config.yaml
d_model: 192
activation: "gelu"
positions: "alibi"
init_std_down: 0.00636
train_tokens: 112600000
MLP neurons of a small language model. Each row is named by its layer, matrix (up: input weights) and neuron, and shows model dimensions 96-191. Each number is 50 + 12 x the weight over its row's rms, rounded and kept within 0 to 99.
After each neuron's rows, "fires after" lists the tokens most often just before its 100 highest values on Wikipedia text that the model never trained on. A number after a token or word is its count.

L8.up163:55 40 60 53 48 31 62 42 38 27 64 59 59 55 75 53 37 47 29 23 62 57 32 19 51 47 49 37 63 38 41 53 48 53 38 38 57 57 25 62 44 55 51 44 52 51 64 37 55 36 45 54 49 34 59 43 45 72 28 57 50 42 40 59 39 64 34 41 69 55 48 48 53 63 64 59 61 37 29 57 52 56 67 53 51 59 51 39 44 36 37 47 51 44 51 53
fires after: "at" 18, "quad" 9, "ab" 9, "and" 8, "et" 6, "nd" 5

L8.up193:39 33 59 60 42 57 56 52 69 48 48 44 37 39 50 51 38 65 56 33 31 44 68 33 74 46 68 47 54 47 81 56 46 51 51 53 30 49 45 64 46 63 45 43 64 41 36 44 52 42 64 64 58 64 47 69 42 51 42 54 52 38 40 52 63 45 54 58 65 41 53 37 25 52 33 65 56 58 59 61 41 35 69 60 64 51 34 69 56 42 51 35 40 67 55 49
fires after: " " 63, "." 20, "," 15

L6.up151:38 32 69 47 37 55 31 41 61 45 46 50 45 41 71 34 53 59 34 58 47 42 67 38 71 58 76 55 61 32 56 73 31 31 52 57 45 47 45 61 55 52 50 61 67 37 57 39 47 39 59 45 52 44 35 45 49 50 43 27 44 36 52 34 53 70 60 58 48 57 51 49 45 49 59 46 52 65 34 38 47 46 43 28 29 63 65 61 72 44 52 43 38 38 71 70
fires after: "," 45, " because" 5, "pec" 5, "or" 4, " I" 4

L13.up26:38 53 52 71 70 24 16 55 70 30 64 43 45 34 57 46 48 78 45 62 40 54 54 36 50 59 55 32 49 49 51 51 49 48 51 51 37 31 64 49 44 51 44 78 59 29 46 35 45 30 51 40 51 53 26 29 49 45 31 58 69 35 43 55 62 55 64 67 61 65 54 45 54 57 38 53 53 60 42 56 54 13 56 61 25 66 35 59 48 47 61 32 47 45 59 43
fires after: " " 22, "." 12, " The" 7, " the" 6, "00" 5, "-e" 5

L12.up336:22 35 45 57 42 31 46 51 43 22 54 46 53 50 43 56 43 36 48 50 54 47 60 51 69 59 61 45 47 57 43 53 61 75 44 33 46 21 37 43 40 31 62 70 44 43 41 57 52 36 47 85 53 45 36 33 61 58 51 47 75 26 43 36 45 59 68 53 64 40 47 43 61 71 51 50 55 70 42 37 58 40 50 31 56 54 59 62 56 54 33 45 44 75 58 40
fires after: " " 92

L8.up294:46 40 71 37 47 53 42 23 54 65 45 58 60 46 49 45 37 59 38 38 50 37 72 52 50 53 63 48 65 60 67 69 48 65 55 58 42 66 64 53 50 71 55 42 85 47 56 61 63 55 35 63 50 57 28 70 68 59 67 59 39 32 54 19 60 79 46 46 64 44 54 45 51 59 64 55 65 76 53 50 39 38 57 46 64 36 49 61 51 39 29 54 56 39 58 33
fires after: "," 33, " Re" 9, "re" 7, "le" 5, " Cro" 4

L13.up99:60 40 54 66 63 43 42 44 57 70 53 59 44 60 57 57 72 47 35 75 63 54 78 46 55 44 56 45 57 52 57 52 55 45 18 39 57 28 47 40 49 42 26 56 54 64 41 44 52 44 55 39 54 44 43 66 41 52 48 53 66 35 52 42 40 54 45 49 45 21 42 72 34 47 37 46 43 35 56 62 63 49 33 49 61 55 38 59 36 46 48 37 58 78 40 50
fires after: " |" 16, " O" 13, " a" 8, " is" 5, " was" 5, " to" 4

L13.up220:27 35 58 45 61 26 52 39 56 43 23 72 34 29 22 38 49 72 47 55 41 68 56 47 46 46 65 57 64 55 49 63 47 43 43 48 40 36 43 54 45 49 43 59 78 47 38 45 55 41 44 52 71 48 66 40 60 73 78 36 56 52 60 52 52 54 60 53 52 58 65 49 42 49 58 60 59 57 28 39 47 48 51 35 50 67 53 38 41 71 55 41 31 49 52 61
fires after: ".\n\n" 20, ")," 10, " |\n\n" 9, " ==\n" 6, " won" 6

L6.up325:47 66 46 52 61 53 45 33 61 37 47 32 73 35 60 40 37 45 47 69 65 50 39 46 64 62 56 58 53 45 51 51 57 49 49 35 26 37 33 46 44 69 33 48 56 41 83 44 43 44 62 66 28 46 59 46 53 68 35 65 47 45 61 42 46 80 43 36 51 48 54 39 60 58 42 36 37 61 23 53 37 45 63 40 53 39 62 44 41 37 32 60 44 71 59 60
fires after: "," 26, " was" 12, " (" 9, " In" 7, " is" 5

L6.up27:47 35 31 76 48 34 25 44 41 51 55 48 44 49 57 58 47 69 40 63 37 48 51 52 65 45 53 54 44 42 23 65 50 55 41 32 44 56 54 64 40 56 51 49 40 47 63 43 49 57 43 58 54 49 42 58 52 78 42 46 66 27 56 32 61 78 72 53 47 36 35 36 54 61 46 52 48 62 44 41 56 61 63 43 37 48 55 60 42 17 61 41 52 48 37 66
fires after: "," 80, " |" 7

L12.up196:29 51 37 48 39 39 53 49 50 35 38 40 64 51 52 51 59 67 53 37 59 49 72 51 75 45 77 47 63 27 55 41 31 56 54 41 44 57 40 59 57 49 59 59 47 58 44 89 59 35 52 46 38 57 31 49 43 52 49 57 44 50 41 51 62 49 63 48 49 50 55 53 52 13 45 41 68 33 57 44 40 47 67 75 56 78 60 55 56 60 57 42 46 57 53 32
fires after: " (" 28, " " 28, "–" 10

L10.up356:58 47 68 53 41 48 60 33 28 46 45 43 51 59 53 33 52 66 62 54 77 48 56 54 57 41 72 55 65 46 63 37 55 51 20 44 43 65 55 41 48 69 60 66 43 49 40 60 42 48 78 58 52 46 52 71 50 40 72 53 51 50 49 41 51 49 46 51 61 45 65 57 63 75 36 37 59 49 46 41 59 34 52 38 41 38 62 31 46 50 50 49 30 52 52 36
fires after: " " 48, " |" 14, " was" 4

L8.up286:36 38 62 48 80 32 59 38 56 35 48 52 54 39 68 56 22 49 77 73 49 35 60 56 52 37 51 40 60 52 54 68 54 47 37 51 38 53 43 54 37 70 55 65 63 66 67 34 36 51 60 71 44 60 52 68 58 43 44 63 48 25 34 54 72 59 56 65 49 32 66 47 56 53 44 60 61 37 57 66 52 66 48 53 48 54 38 63 52 42 55 38 49 39 60 58
fires after: " " 66, "12" 7, " |" 4, "10" 4